{"n_layer": 14, "d_model": 448, "n_head": 4, "n_kv_head": 4, "head_dim": 64, "d_mlp": 2240, "vocab_size": 5684, "activation": "gelu", "norm": "layernorm", "norm_place": "pre", "norm_eps": 1e-06, "positions": "learned", "qk_norm": false, "attn_scale": 0.125, "bias": "all", "tie_embeddings": true, "parallel_block": false, "init": "normal", "init_std_qkv": 0.0152, "init_std_o": 0.00288, "init_std_up": 0.0152, "init_std_down": 0.00288, "optimizer": "muon_variant", "lr": 0.00769, "lr_mult_o": 1.5, "lr_mult_down": 2.0, "beta1": 0.93, "lr_head": 0.00255, "grad_clip": 1.0, "warmup_steps": 200, "schedule": "cos", "final_lr_fraction": 0.0, "batch_tokens": [32768, 65536, 131072], "seq_len": 2048, "doc_mask": false, "train_tokens": 444800000, "steps": 6877, "dataset": "wikipedia_en"}
MLP neurons of a small language model. Each row is named by its layer, matrix (up: input weights) and neuron, and shows model dimensions 298-447. Each number is 128 + 24 x the weight over its row's rms, rounded and kept within 0 to 255. Numbers have three digits each.
A block is one neuron, or neurons of one layer that tend to fire together. After each block is what it responds to, as a language model described it from the Wikipedia text at the highest values.

L3.up750:124110117108173149138158139120126128142123131148161099137119169122142127171126118162132126115088146132077148144139102120112112139120124133103083056130103129140088153125135084188145130131135146092135138156144152131147121106130154136114151148173156113115082116155121118101140097122126140145103154143152137113125117138096166107159172065135115144115108134153161095133084146086098105097116072117121126147176149128094111126151184115132120130139141135141119
Description: Tokens inside statistics-heavy text such as census or climate tables (His in Hispanic, older, 51), and mid-word "is" pieces (advertisements, satisfactory, tuberculosis).

L3.up927:119088129137150103145115127094159134104108159058124106160116149130069114115122171182122102151153126093107101182124106121133173116092126112093130087123113152112107085118143154126125127171128132155143094158121129146142165172101101124126161116113119125116137149152158145138130099136113113160138116105104153153123141136156124119138130178159098161103138134113123133116118109153152147128153139128131089117149152151132120128138122124124171159117120125106162
Description: Word-internal subword pieces, mostly "i" or "ic", inside names and words in tables and lists, such as Helsink-i, M-i-hambo, ped-ic-el, and ITA country codes.

L9.up140:085138116144142119126121156091097149161135135102135140159124126070118138144104130140120119172115119119159095130132165117070115128125158129144146103122136132155076082154141100150161108108147117115148135137157085138138126162104147132114127099108115101120148128151112117109146114115106143129124106122155115133106122094127114140133137123150126135138115096146139087146156131140097107152121120156108122130124119149102175127126110128139108119112155128137141
L9.up190:136142120128158155142117143145160184114164148139097123128163111090110116145117127123161150148142125156100139129107149106146117119146198162147084106148136120154129142123149115118138078124143121132137162130177119175126119127092094148132148170148112158101167149141105163065166153150112158150121136133100071147145106074141128119147170110126101091134121140123142104146169146139139156115145090141147142116129133097149082100090154109115133114134120122132117
L9.up373:134083171136123142103123099113146160096098135105146126135104109100153160150135147146126124158132143159113089097145132125117122127051163132109057129133129060116072148158133110164124086089129118171109149154124155121153118121158118136182111159117159087062140129168138117125128136156108150152126156142142143181148129135164125094134157151096147118129141119110142106093110107116108142170152115109145201147153145131160108114171112113104124106152124158127149
L9.up456:117118134111182143134173124099144129106154180096120125125119105116134162176130101132116130117120116109115098116108140142125148144131174144137145124132145108125124129124109080127115154126134156156103130152177116124124156133125143114124095086139119135151155121112143147131139125148149113119159136157128119133135109088134123101141157113108121124121110100086176108126154129104095171091083154154147115121142090129149148100108097110138158155096112124131106
L9.up899:088110107104124116130120147116104124119101148116117101146094121135153161152120127134145136133133101102133150124155127091146129133125147128180118106095132142103112108113117114095165144119130155177120108136148084105110110091139158135132113112117105127091154091161118124105122091107138123139095150133127148143124103090123145101124088108105132109119146120164059143147129136134113141117092160124114132127144106124132112148146107164146169141106143132124112
L9.up1310:098108084140096139129157139116136146124145142118129134114121137099142120116139141099127110164099136162125134106151140143167175143124157116103093126147120087170124116107111127151085079119107110114143122099158138134105127106115159116120100114142162155110131107146164110105165171128102104125131093168140114168162110107153138118149097166135058154149145114122141079124137088115108177158117115172137130097162144099107124086145108139108163132112120119180140
L9.up1492:125172153140165153138183133119127117141129132104098126123122117097127136168135139145123144119105121118122083135137155110070120092126164149145114135113114113124110106091133125110103141108154107127157148075141098168176135118124145127132103140107100133119131143131135116129147139108134184082125136118150134135139140141161122075129115117126133086148111110151136123163186137103124137147127105140116152141143119151069077123122104103140137112122160136172111
L9.up1857:100155151120140128110138111087142145087126154140117123095082135128139134155134110142111137137108097102163076134121155119083095111120118157107151103111100117132157150137169053151144132132119153140135121110222113156155144124104170101155130179150086095134129120180128157139173134129121127126096127105070120135133148105130131124134111154109151124121101124140159125135154122140078137150107175176131108135123143128117125108093101123161153147132131152110137
Description: The last piece of a four-digit year, such as the final digit or the "s" in 1970s, the 4 in 2004, or a range dash as in 307–308.

L6.up93:125154144165131088151112148127081113147176124132110071113107123085084082106108144118162183132120095066119137100121137116105143157118149125152088136156150148118123086097170129148145131085161094095122090157129092176135169131109133151108105144087091127136161134117122154122098122101139152173136139137145116120113090125122149124111128131169139074164108136102173176103146118145107111101113137133127144150099137126131141107106136146153160112138119124119101
L6.up557:130128157143125141128093073127209098145080172125087121128138116145102155099142135116119140145087106086112137104126139133125131123126119127121162136140137120145123121113136105093109152126182092153124084118101141141146071130122148129144152122095105171098110138122099086137103137110152128106124141134104145129132160118103135132133182171174119124127126127148172147123105099109169120143148128165153101224129164137112141127133119125111115175114069138089124
L6.up601:090106125160141129170128165131105128133111156112126098117131147144085129111151108084083109124085116074079114155107150126162114139091122135110140136122119099133089114123112104150128105139177092118143141138138111122130107126162111125158133122126162126114088104124164161130108127148131088147119167148156133130108159123130124084109142113142115133092092162155184112121129104161148137109145084180141096127189158148093181172115121133125106150134110168143103
L6.up788:130102148117097136080100126135127090167142129146132135107125137119173132167156123108123108104125134110108125092128110128118127125109172110186144141150134116117122090111114151147164165106095081104112076153164120146112125091112125147133083119098097117129136142104149098137128103127133163166132154151135142125122112136096165104167164124148103117105127114169153116146116131094127114132096133122148117160141141082165092147140137113151141175143137128103132
L6.up1144:185142151139105141136115105157116110147120112116108131134139112068106137140138131119140164135130167147100127140130108119136136152135129175135171118185152145167103140097183107136143130142139074121151091125123137108124088097116112100127140104136111114094187103136134109153099086166125189143103142141124125132122075144155130145128168093109094133146122098127193131090153129140153112091126132124106163142100167117107163143100158109146122118175140109125144
L6.up1880:143101090139126105103119127154141110159100119139091087099101129112124104073124153143109134146079107081110137153130093126120161095148147142153109137095126143166113122119129149159153153076133168146107064138114105141098100105116109101140157120120131103144101146116127157142147108095106154165127144152120114128132134140177138109112147099140069131150081157126135144143118076152124088119118149184114135147147111145116217132116119161104146167112108126144123
L6.up2092:114146150113132145115134116149126127142152154103135105132121127096111089163084118101157117118133125135128135159104128105066108171135113129151130089163096092162124157157148167134179145138134104099101115134125136121084161139146143154169143117138173133138157156143129111155145126122106114156115131109092103144130136143142132144138159129113124106113150130098148114093139099140142137118119139138113161131098200184113119116126140117137132124151125077106148
L6.up2155:136171121149131119135134134142136125097099096154156092110155125177081143085123130099154121132142139120113118148121133174087107136125148086111154127134126109148110100106127116133170143076109118153152097172187105154139085126144055129159114170143101101118133101117103154132176070140167137099106169149088102102164155144151122126145162111138095118111105093135101134103128126126102123164151128133121117092092124108099167167131100171104116115134165125103134
Description: Digits and separators inside figures in Wikipedia tables and infoboxes, especially totals, e.g. career totals, vote counts, census sizes, molar mass.

L3.up268:138120105159120124154102143092120125115150169124111124159147136138141114142117153133135169105138100116117129119175147123144137134194119137102135174123135174123127120140161081103137125132142100101135151069145153167119110159117134126133069144101128126144091156148105098184110086099125106114116125145137117059118138153117122181174089170121080103112096135150109110098112156077123110102147187131174135100187137134166176149116196133149121123170095124121144
Description: Hyphens and word pieces inside hyphenated or slash-joined codes and compounds, e.g. dash-separated number lists, "U-boat", "10-seat", "SECO/VECO".

L9.up357:117115128140131113106148132095132106107130144146146102137143177129122077109143140143105132117141095146143130110167135138113161136122109156169114146125122118094126100173131140102111128132118158119075141128066145107157142136116083134081108116141128134150094135107137127143162132112158163105122131148097135137136077152138098133151110101130128141103119124137097110168141140125147122147149118136142138155124111136122124164137105135104135183071144167133113
L9.up378:130100137162088160094140135139124164117120137140138114150102164094129096103157139097132129106128135115129128143128134149116129103156104129148096142167056138156147091149132119148145140125136127113110115187156111119152101148134124109099148093091108107133127097164105161105134160141157132117171134080112150143123116140149176104157134130122124115168087098148102167138140136113118169104149141126104152126161136131127113084152095143150192139106091149118134
L9.up625:192146159122135131143126174134153137129073161109136085132107164104115131142104121122097144162100109111135176137114127143065162200145158109145145110127116128090139146136136107132165102166131135094122105121129112116175132132136103149142117159126122108140074149097105126155164107101092127104154106107142102126170092124166112127093110120156098108144149075163144139107149145140093094184108175144089141161139128151096110157098159109105132162136084139117128
L9.up1149:099173165059155155134132072100165139122118092141139121101114093097120134112125167137100154134123163121132175135162099129129125147161154153134082124118142148113158125169126118116139122153126093144106122105090089153117151129097089115120120139116131126147086131167176139126118175117113170151127090193104109141102122110126146095136112146139098120160138152136108135115124174130133104124110163155121150110124128151143101100121146136139121125120119146096163
L9.up1461:138143161195114130155175147115139153148123110092110132151089121106126125131129164144119083127134114136158156164152130113125126109131126105150129108138118197126115135167161135114171103122142115093079145121102142144131143108098090110100153120122089105119140168150115107121153093201175141103087126135140140113098146131117136110118120133106095133143148124114083114099134122146140127154182142115119100125145135132116130176150143140132155119087156143142143
L9.up1469:134123133118131123146145109105138119127150125141137088131117145091133124105146122128106113132141131117108136147113125083150129127120139155093135099121164106172099132076175166164130094113134146119143145113131152133165132132142096122115127155090169160109139133145095096089103125146114119139095115114154074143143133167107179111126108133167116132144122154077104107140160126132158131125131144128130068161123190120125152196115136115131167120147167169150123
L9.up1926:132149166162127162122210109110138142143141149128107103144112126150117159108101136119143142122168132147129133144169140127089156118111117130150141097109113095128139104193104116077116154116130149110084126120143098138126120159093083122133145104131136150141107125144134150132130129141130120132136112163125108130114133093122144131105114131132101131110115144109154091138166132146159132148148104106148164152130154153128108137178153135165116143124129160125114
L9.up2123:132084127153144155117133146123149089144141106140108097108114155107123138121127121114131119146121140127162124139159139146111101140140132137144115124115125087111148105114071119124155142167103136097083098109110129181122129091099101113137077099092076133117101137120166130156105122141185147088118072139105140134099165084150127153103135136090086159137118139154163140100131092114150101132130137151160135076119148150096108166149137112117147141085138133180104
Description: The second subword piece of a word split right after a short opening fragment, usually "a"/"A", as in a|uxiliary, A|fricell, a|stronauts; also leading digits of numbers in tables and scores.

L6.up14:121090075149108133160136126141136135166118135101131092132122099145124116140120143125121099112133144104156122147102079152136124134101145138171155102096085137131155135120095123157147091105111111127105133205100120125111144153161131132124120167100125155114128164139142119135159142134168143156149149113121154162123204147144156157135134140098121128091132111129112122148143115143131148157158159149141152127123152149094113130095137175163128108128084124108115
L6.up15:145154120103122130141124153114130110130122145098153138113096135084125173114119114138111122151129172130115121159096160178145133163137100108165114179129153092095169136124138126115125113109114155130117112086090083146136147103109143150145131137142124121135104121116108177127141148116167125123110109108169103177113177134153152153109143127133111123116114113128191124147128122156156095130119094134109122187084103130100130123131117110144115096111119107135164
L6.up898:125091099140149136146117188091119102124144108167088108138126123110182118157132104100087126117167154074150139146130116121101157129113162140143103144119120133111137162092107167108125104130152109154108114120114099151138084144140159141184167098111199109198117111118106126134152082142137140173114099104141127138144145154144100172133089122097116109124131152158109087133161093135159097118141134142146167115178111137127143136153140114104105149100118110137116
L6.up1112:129151149119137154145133135087101087061156123148104118118171118112143138127086127172111165134185121092112131117126119114135142134080137116165120158112105139161131148188124157141118115098109146154138129157106109157153138118142096148123103115117163110116079121107134118147124140098149116121164154128139134092128147148128109135108121129146107136090094124136121150143167095149122121121110102104151133158155120133103147149088086099129117117120117128143143
L6.up1632:102068116103157150120115144087121115120132132158094128148135116113110155093117136089123135139098124086140168141114116155166166120086097123121088106115141131103125146098101128126149132113128135106114129096122186122132116137103109149162138111127150093122123120086144137104144090145111095153124091116160161098094154091162135122126123114142146136092131118130139092130131070107156138098166125119111072148172113146139155157114128126139101118148102094106101
L6.up1682:127118100163130150086118109095131150131120120116159142112125138131183136093118149167166119134125138138122129134114134164086154162082159133115143130145149129081118083096120131109127127132120122123160104127137087156104152141166125144153172162120139178123096111157131140132157141138156134117100102099173156083157159151120113181117087120101098150151072103160163118109130132126081108163073128153133148174175140128127131106157177138152113122109080130116141
L6.up1916:109128118151148168110134137135116121129128137112097101169101129084137148156098100142132110097157121106086116132150147134100102171111141151109149153146122114178166188149140085134107097085113098170085132128127088158121092132103148119142122121122150138130092164155095133153167090126148120143115137117102102122136102116101119129118101121132133152151159074133120126119211113132139148123145123113116183109107130122101119133154136105120099123134131149100137
L6.up2207:094102133105131125150155140142161147134134095105127141088135186083167111162146126075113119112157064108111143170105145114139157162134120115159089122135159105108117117152154108143083144157115132126116101113118119137109144115099124104141159109098121099131049130129141153084146106102128141089095111141131150103155134116141099138111129092162102113108113102176127099147124165142128117123138123123163124149139155154122177157113117118144135105152133137174134
Description: Word pieces right after a short first fragment such as a, an, pro or ast, completing words like aimed, angry, anchor, athletes, prostitute and astronauts.

L6.up94:120088087133118196156124089145109118116157159154139144165117106097149118125107139122104135116106149064195116101137145104139107089145155148115102127146161132136125123133075097116117098172154092184094139083124103118142143137126117148135084160193145167159126096125110127142121142131130063105122150149122119164158091130101084138132104151142125155125111106120102138134137176120099104114131130113118107108118116113159149097119153138148140104120112123112142
L6.up290:150141127162126137170112087070110101118116153163113140100134097090120141116149134124101096155147158091162131084137140121144164144143151154110138117106147096127111149174128152097151156161155116121131123078135113105148154113140151120144134142116146129090152121157103121189111126138140108188164110189179122118133132130114128137111128152143141134128145094107150124175091154133121120102117112131140177129086165169163119176168103110119138148129123105126128
L6.up391:096137171155136170136119187123164118123108100134074171139138116102131135127108107165100117124152152108151100095124076122171096123147179161148149165163085139149124130127110148135128152087146109150147140099132114091072101174100134111091114143127125198118100131144119124112124117155123111097145132161119121119163119150131119135154122141139064148150131109161135120140137129101119170063138101128126124162151093132137138105087142126131098113149139144132136
L6.up622:102094108120110209137106147112135126103162145125100110097134098107126103154138150084136110101114126132151171131162152146182093132135164132128110149131103166121111153104153130085130125157172140089102145136142085127172145118099106136094143102134171148153109097144116082125070153106082138132159080103148109135153120140143116159133169068110138173153128131097164114089109112137116137125121123113123132126104133106157149138073149132144148127082136125126178
L6.up1738:115149131141082176137128161058126140101115128083130107110147119095057100105148125146126150154117089131121123131126152088088131111091132125085116102161161098140134122093096104153151145132211092177109138091175097107129124105157078127118129149114116127157126142145119082124124130119166130176123159121105114119133118148112102110114135144151114120126100141141112147138113119141143141102130139112108095105142079179155150134146154082152063112094125144157162
L6.up1869:130139070152135181142116147124128142043108146119075138175134138077108128178116140135130127160130148133142114093130114140111112113127176100111110113178147142104128109160100102116114141143145095131111167116144133089110111134103099179115146151128119169163086079123151074122091143131091140196145134136147119142137126127130101118140117117108093090134059089161153145139173108144112172076149105109127091114139101158155148148096116115141129131147138111149134
L6.up1991:099135089145140156115155123116124118160137074140140113115158128104159127096123116125112131149125128126150121117147147141136106101152144132100150129090118145137155131108101145112126150112116139132145099110170113136108144152118146146129099158109118190104145119138114119119149108060120124095140091107106139125123089087149127161133187148160146124129102092155111173138118148104136147122120125123109118127139140120113123119111074111124128163140107086117158
L6.up2188:148145090119156175136146145133172136141131157147120143111150118103139117162085148107121130090158160136152111057161093100085117109144104145125136088139101106161143129136108124117165090119146099115121137118142101109118118131093117144165119143146142171167152152113146151113102075106127143142120096140098103101148142100143125125171178100150124107153058084129156120121142145134113140127119118093155120152163133173127121146134146101087131120134113147116156
Description: Final digits of the second number in a dash-linked range, such as year spans 1997–2001 and 1938–39, scores like 4-1, and chemical-formula chains.

L9.up49:149109169090090117096128155129150142167121119136166107108109169097132135199101118157143146144123106124123158096128115126152107130117135105103131116099098093162124143145135080153105098137166103169117150131105134104152127103116137086101142189150171118157122151125131166163130100126117129154112173139137130158095157152110130121152175135104148126131117131147083134175129129125069102109110117113130115160213137150168138121105127144142156151146183165111147
L9.up116:129116155106136138133117105123082117109152140121167110152125130122098128128120086118099135145089163125134170112100118137176136126085141110139106133154096135140122148112151103116148079097116126144144135130156127142128171133126120133119085154126114112159140132117067146127107087134156153091142134135126115107119139126115142111171146128135115134158102146168149122101102146108077087134161136126135096111171149157149119162137079163124090120144134124145112
L9.up495:128137126137148122105152137140077144072156102090099088157103099108151117116147157145114123144138134123141131123137143143124119130118124121149158099129079130107156168122118080111108166129148126113135118147161138140116159170140075147177129152115131109117155071102109227101103118095158132116118125124129167157136126147156127109097196109097094132119136128161125133140110143147096101136119081170182075135132127105168101142099119079118141145116104168168128
L9.up751:149174109121128136121140180144116095106136145125113123149149090115139132131144119106139148100145101189112165158100145133090165145122144128105157084115120098132109143115126113121129150126149101131112105104085094125115111094131139108165118112104089160134164108162138137128128103150156111137126133157108173124163135147094138114103157161135111121161117092136131119116097131114118111119143132130145127155097118111109145119132115136138087102123130120079100
L9.up1017:111143116125145148126143146104116106154140108174124114110110092132106152133131151106205143173139132098103095149156111086097126107113156099097134128080155076136109113121170132149126127123093104103069120130191097112116137123116134131148155113122127133122116132128117154113156124124084145096088121109130109133133126169150122153149126151189124171143143160148136151154128110094134108126145101132156137141150128130127114132147139155150150116139124166116147
L9.up1602:122117140099119107097127168160135120150098092110151128135108132130181114165146122125136146092128149155096145126095158116161173098130143121133069133125112149157137120085098108146164153145152162137170119180139148106129131159117128139123159134085137166135146094145157141126147159113141139134127132171121137095106097157152172133130145117113098137108125139147131085111096114114140141165176126124146134172184154173124130129134130081121148096160120120136151
L9.up1793:132099121099159165142118156107151097129113140129141118102150151131104112139150146163103138161107101109129134123152124145139139130103106132107095141140121089129101121132127098190132126075124108130094106144146125120119156151158113134103136126146140125162101123141142166084144121159159135142139073114136142142088065122161113101130196163153159122117113126177112104122113079092125106127117107096166106161164161145125124126147118143137075115144089111074085
L9.up2061:117103097114111137114136163129084135119116113112119096064135135111095112106137135117120177193122143150127137133156173128104132177109110119106120139094131136147124131125145144088142116126177120088097117101139115116086121196097075167137163114114167099152112096123094120126118140117140138120128119121173155086163132143119138135129189079134132121134167160171167112111157164137134140096138130143136101141103122138125092121094127128157108112123115099174147
Description: Separators and function tokens inside number-dense text: census demographics, election results tables, climate tables, such as ' |' before percentages, '(' before °F, 'of'.